MLP neurons of a small language model. Each row is named by its layer, matrix (gate and up: input weights) and neuron, and shows model dimensions 16-111. Each number is 128 + 32 x the weight over its row's rms, rounded and kept within 0 to 255. Numbers have three digits each. A neuron's up and down rows have the sign that makes its largest values positive.
After each neuron's rows, "fires after" lists the tokens most often just before its 100 highest values on Wikipedia text that the model never trained on; "fires on" lists the tokens most often at its 100 highest values on Wikipedia text that the model never trained on. A number after a token or word is its count.

L5.gate335:108138149077105123169128170135121169121171121101120151133103154198141099130091181161115154061163095197120092133113159050152125123166147150114126147160106179149115115141150187071115097159132131152079157158176138111114177136104075162169135114082075126176172118126097124128075138152122107142
L5.up335:171100117168124113108144091154098136124134132040150175148152144133096126152127122092064126181115161186129076121090143080157162193139150151139124120109199130123142151139152164089120151072114148117148090151155137089150118130182138096134126130064108130191128195120169140111116137134158120126
fires after: "\n" 56, ":" 23
fires on: "\n" 81, "hr" 4, "test" 4

L10.gate576:101155188116056137124137151129135122137111131136147124172208164187132122179115145157108161091127123109134117167196179079175146188146064127105154177152089106084127094129176133111184081177132072116064165184154111154092138134164113138220156148122160144128139104155139098146192108137140126135
L10.up576:047128131137181216110143094096144144088113142095090127136107097144133137066176118134122092137136131144155103128088120124145185046107085140149098122141140137117080149116070085093146045131102116132123106158176126132185096080156118141147149123093155152129091113147100162112117101128097132113
fires after: " =" 47, "==" 11
fires on: "\n" 65, " ==" 9, "==" 8, " whom" 5

L10.gate564:135129154111189110128162130161139115170167149088187160164116156120152139156135109151160128144183171140102120127126188095059136072120141130053136117136153193138134144201157112148155133079115129102120152066156098119090157183142139134149153112132154138108102141135128120129101147144206139189
L10.up564:213154089095156135171205156151125129125134105093215121126107150100130127102119154147150126217085179152122180104103161118044138114124154104127130135143124129153147163117140067092129092178111151081095119087181173135118148135135102082154159131164175117132164092119163136108131136119176154146
fires after: " |" 39, ";" 7, ":" 4
fires on: "\n" 25, " Candidate" 18, ";" 8, " —" 6, " |" 5

L10.gate457:145059141164093090148165135140123125100146170129035160136096136139136113114136139110106146150150141177062082155147177071098142187143141114113094100130086125121115124129107119169147075125134190112151175143114128184158129107137105098115171093097153122122138174102134053154126110131161173146
L10.up457:140102196163097104138178126111142076157093087043115180105082149172106136113125112120106128134132166186118157113129150114145094159088164165124104150085138068105120108107082140163107163119100144155130128185144147139169076124142131108122126205120128121185081162073144068116149113139128127139
fires after: "," 32, "\n" 31, "." 12
fires on: " with" 30, "|" 25, "\n" 11, " both" 10, " Both" 7

L10.gate25:178160100120105117129128147171130144135152108132073166135123179166146114069070216150136118113163167169064113109079135107068133090206143111145184066120116124101127130120100151100115083091109147121128101129131155153092071111110167126111135135059149100104109161084117167128055043135066149107
L10.up25:126134113096118088144106076166117158108121106138109105163136173156123149105124084174135111097177130163127150118123092123123191158117176134112144138105120151148145075138105129174049201175142115120193131114144162098146139063171071133113105118117128107124094141137168129055065116182131109145
fires after: " " 42, " 2022" 9, "\n" 7, "'" 6, " |" 6, " —" 6
fires on: " |" 67, "\n" 17, " " 4

L11.gate907:141166150140113136207132113122165101117158127107091152190127139106146150078148143120097121180170157197102174153128118060056145163161106180145101116119145164121136068163102129139127100132148147122115142117100149137138100084106132129100100127119113129114075180154089162174175097178194135148
L11.up907:146178112178173107121140123106117181135140051135113166094148135167166134098162132116074091143162121171161167148061109115184144140151118176151151125081145157136120162115082138182088155071131109188146178135146201104167142104123121090103143139113185142139089126146076147151160191154129125079
fires after: "\n" 26, " ==" 14, "==" 14, " |" 13
fires on: "\n" 58, " " 4, " \"" 4

L11.gate903:128105132129110084154168130193118126097137117140040118176156113158116148087202143120125175140095114187112125121109105088117136124166073144142083144082111152165166128126159104162136162126088127131050070100102147138137145078143070115147132135079129131146147164121166123115124156187080087130
L11.up903:105149167125158083071107088161100166152100072070130148156093115133118084127090117124121094162092166161105140111169158127122101178111138210120157162099129111111130130086090136113145178078109115133120125126099139176181104156101133153107117107105169119161125139112126110086102121141169216158
fires after: "\n" 39, " |" 15, "===" 6, "==" 6
fires on: "\n" 66

L7.gate454:119097125091077222115118116082147093123161149113149155167125084161120140164140152065096143164091167146116087140183114113100138085159179138080138127167153130135152104170157127102128115125100210143112141077101147144116103114220123144105074110132170154120087103141079148144191095172131141150
L7.up454:079104161122119191112150135139146101193153100074133134139132120139125122120104148146055121162101146135153139164128147109069158058116153123106128129139112183100176130179140122099158188079117169160105131113107176131099101141194086125107090171135185147079125136159077112112182132176156159189
fires after: " |" 32, " 1" 10, " 2" 9, " 8" 6
fires on: " |" 37, "," 19, ";" 15, " /" 10, " –" 5, "us" 4

L3.gate399:161168156070105144124115128155164136159171151132153143165142066156120105140112159134133172137161196080125157117107108090156172149137092149110073150128119077105133152128137044148119089165060163093084153120125145103131121075153162106142110118120164114124078128124164127199121163119085113156
L3.up399:158186123098150159140136164082155109111152140134159124150146097096198118128152137096128139147145187073135163173113114128146159119062104128154088144161089079112121140130138019112169121162089105103098131126124152117140119112141143103133149124124200117181107126098208162214140224081106088110
fires after: " |" 43, ";" 27
fires on: " 1–0" 33, " 2–0" 28, " 3–1" 13, " culminat" 4, " close" 4

L3.gate189:156122110045097163114170143115133150151135095139123110121160130137114198153102120155178150193154175121104080163137124125196162095074119108106155144116178121166157191143122149062139097124159160099145153116087120094087082135118088124149164119145185069084169095092103107102122157097175112156
L3.up189:178122101135177127081154119146114161118146145128155119102174058185077116208105096155183146126154117137144047116153153137158181169093129117132167104058142123105115123149059119095097173152145156136125145112104132077174083116137039135199103090103141115099119125103171115123152111106145098125
fires after: " United" 60, " San" 10, " New" 7, "," 5, "S" 4
fires on: " States" 61, " Diego" 8, " USA" 7, " York" 4, "." 4

L10.gate1071:046142137102115181168147104181124185078198148137113143089188132166119104126144066122162171148119171152140163124122103099148084112150130100135137145153141146088159179111145113201117140131145122122125140104152169165118127112157088124123170128158088113147083139147118123093141166062170139059
L10.up1071:077122104083169148140160157173129140139083145108066158135130141164193126184089160138128106175067141128106143109167146112107133124040087125126138163147134077143162111123119115053149054156123152096144132107210117125117143148161103110173187074144123076131152099122056100189163102130142171139
fires after: " |" 56, " 5" 4
fires on: "\n" 51, " |" 31, " Title" 4, ";" 4

L4.gate167:083134077125178111119110120114044170157123112128054127119080062097132179168132137087190096112159138103081113141112125120138120117136141129133124183064134111083113171118064169105137088126145095158136131142129127092192134154111084144120180077193084157093144127070077118145107123115141048156
L4.up167:149104140109116108117115138175122158091105125105129155152079076078091073111074087132100124143159141078122149151100083153139141162075070100132175181125091161082162085163107053085153136158121159099112151151131158066118094104152177176134155094115134091080144115151101145220160107081169136148
fires after: " United" 28, "S" 17, " U" 16, " the" 7
fires on: "." 43, " States" 29, " US" 20

L10.gate1069:137129132126100137148094126162127132131139109078156100171156119147106071115143096126111150156101123159159125176175080123132143171139114174130113111135108154146100129118177102079110158160090218147096135102111178175095131145198152147138105066154156094092192152132106089149166148140181138085
L10.up1069:136129140126113097103169078118114109161082085074109204145170100148088128089172110148086079158118172136147126160149155113122162119096123084130114157114174101150157072158117121071119148152120114169119160123113131154071170168125179225172169114106167147118167156113168113122181080171135141130
fires after: "\n" 34, ":" 29
fires on: "\n" 75, "." 13, "s" 6

L11.gate751:125178096087158103182158161131086108154185100143102146089144172134133177065126147090121090114174170167121125133139157079104102093117111176156144061111167063123157130134126123132105064124071181125158073170118125168129053117108165151126132150129140150094125174141145125104096075129076084156
L11.up751:152132106179052110090123115143088109110144188130139126152141163187148160094118051159128154063173088115085129106102139134170120136127088160125138137139112093077198135165148105157116131112170118182062075088113125137145093103097123089086121125136166038095157196134127108120177139155109112132
fires after: "\n" 47, "|" 13, " " 7, " |" 7
fires on: "-" 37, " " 30, " |" 9, "s" 5, " of" 4, "'" 4

L10.gate158:097119111114110143089127159172081137130112145099107104232110159091170100085163133089161180114125137145134141101098071134166133118139123187113118157175124161123144167161145138115139131132117135149075111093132103100151103201147174189190117123173076185151134165140135172111159100090141123116
L10.up158:180091105166135142164137084129124173140085138115084149103176139106073114138078120123132099099119138201166146092124094092150088092153139174184088157098158209088108138104113140182106126102190102068175063138110100127095121079139151133113124083138082162084087122135090118112099060128150153104
fires after: " was" 16, " did" 14, " as" 13, " is" 12, " and" 6
fires on: " not" 44, " also" 13, " well" 9, " is" 7, " to" 6

L4.gate740:126206116141180120081185129177051211164138088120110150096099107108149169123087138118156136155118092183152139118140097068081113137157111179061107153125130115134182162122125134160158139143127077147146191113123104125173114114127078164168153118144091123148117124099109181105079110108179112107
L4.up740:162146101119145097079164131164084190143150088112129122081110067136119164109065137099101100156163118153135076137150053094127103112108136148098154149136134171103199116146108081180148100136141114094060193108147114109156106065144161199187155061151118144077073133129117136099132118116131113163
fires after: " United" 52, "S" 15, " Hu" 7, " the" 6, "," 4
fires on: " States" 53, "." 15, "es" 7, "i" 4, " USA" 4, " US" 4

L10.gate848:149031186128098115154105162166146198115135079148135110125133085147106046162106121072134144109097118165140117128175097117111141162139156143155117119127131154065111097176113083091121161181086089184099122123047142127106133139117141100144104170078183139032148126119141108117157112122138149079
L10.up848:106146094104161079152199150108169100050139086086058127143111043132120096122158131104115075095146108117109134152124142116132115128130174118122091122062123138084056137174138104147111166121119185146059132114069138176092116152123193139165086167146173113148135121120118130123131026154137081163
fires after: " " 66, ":" 10, "s" 4
fires on: " |" 59, "\n" 20, "." 7, "," 7

L10.gate1080:154141197132149163158160100134111105084111178113096125207104133127150114130145146125120134131105160127118074113117125130101059127151124102135114114122147130079141116158111088142138117127121147103107167114151118165172113146061147189169200141144091113141117118170126082109098084134126114130
L10.up1080:165203098116126148115123102128198092078115161139134149145112146180132149090137113126111165171107112132088139135107139170068139186119098132129138191102103157123151021181126105152118147175103162134137148076174105203114069096096115138086145109146116134081119098094132125115173157168146119130
fires after: " |" 77, "in" 4
fires on: " " 77, " |" 5, "-" 5

L4.gate69:145128106159154124118150095102110121156084103172039134099156031036102161104119157092161098112103150127101131070087195141122096104095155131115152163093102139094120140089132146152118139144188151075130179125157107115101172130142045152137164080169096124046182112110146127141175129146195075162
L4.up69:167111100114130155137107151132132181090189123146088135162149110105145154084080152145135124133114086137133171097120138138149140092085145114149134176147103172108106115124051147102126129143148161146124134153115121153145178127157096116199208149137109083108121131120134069127128178165111133128
fires after: " United" 50, "S" 15, " South" 13, " Hong" 7
fires on: " States" 47, "." 15, " African" 9, " Kong" 7, " Kingdom" 4

L10.gate296:122153175072074127143163162130107126120151052085143129156127124125097103123157119178146127144114143191112144132176104089119138156141113170166117119175126111129119091159115150119156161145121117090074154099134156207159133143069196161163132150133147135073112124227138030073136129151105133172
L10.up296:120114148127147091085125118097117111168156063148107109123132082088123147140168092172157183120114130165152143138169114137084166072080201186143079175153118144123121096095108135140142114124182111112122200163071131102163141153118162066145130074151130128111200111149103133097156083161119124132
fires after: "," 17, "'" 15, "==" 15, " ==" 14, " that" 7, ":" 6
fires on: "\n" 45, " \"" 29, "s" 10, " “" 10

L3.gate653:150137136093123184092159125158106109170101112097093101161152132114100168127121176203155123109136168137056133135160120128170114088093075142047120131167111107104094102128187068116106093160104154109089167081085094141111079164194156093155157077123155164151114147094111076159141160145140116111
L3.up653:177150133118168155102119149022150134147076075165171111120130125065102102186105155143125097142111134105085146144125129152159112162147105164148167128100160139127148088160125087100093146166134017160114131110101136078088089179142141105185110085081126156140110130069152108148166183106089080085
fires after: " |" 61, ";" 28
fires on: " 1–0" 48, " 0–1" 15, " 3–1" 13, " 4–1" 7, " 3–2" 5

L12.gate475:150080045104126110134123110137122139169134117129073174124144091156201134087142124153146179127119073078110114145167121107104122098172158153141099080163101192088066142155159126133148156096167162111145067080088093109128110088169103086102145127105138162114119143097090148138086084059173143107
L12.up475:134116126093157091150145106113050151194145077134117129128168112166118163095127101124095165036148118220121118111192089114139130133153143141115094159127103185119124128139124112128095136139129145138125107092132150105179108086139175147120104170055133129108109146105146122178139133089155181075
fires after: " was" 26, " is" 19, "'" 14, " as" 9, "," 8, " became" 4
fires on: " the" 73, "s" 14

L10.gate75:122125157159098114134120192178141123135079140137161149145108178123164163163146160117115174150157165153102083145092183108172083132189181175128113137147083093104084117172160103147146103130114141091138086141084172161143087101144164151154130120060172088087146155144051060181104136127160153179
L10.up75:088102163128114172156098105156142205100130116100104139116110096181088089118163091062082096105127111136151102143154121108212108145116167176168182146152080101134102154109113143110088105088111096133075124121125159125146104124107219135150140133113163153086117117133137108187115183132112125128
fires after: " =" 52, ":" 8, "," 7, " and" 5, " wrote" 4
fires on: "\n" 59, " that" 11, " \"" 5, ":" 4, "==" 4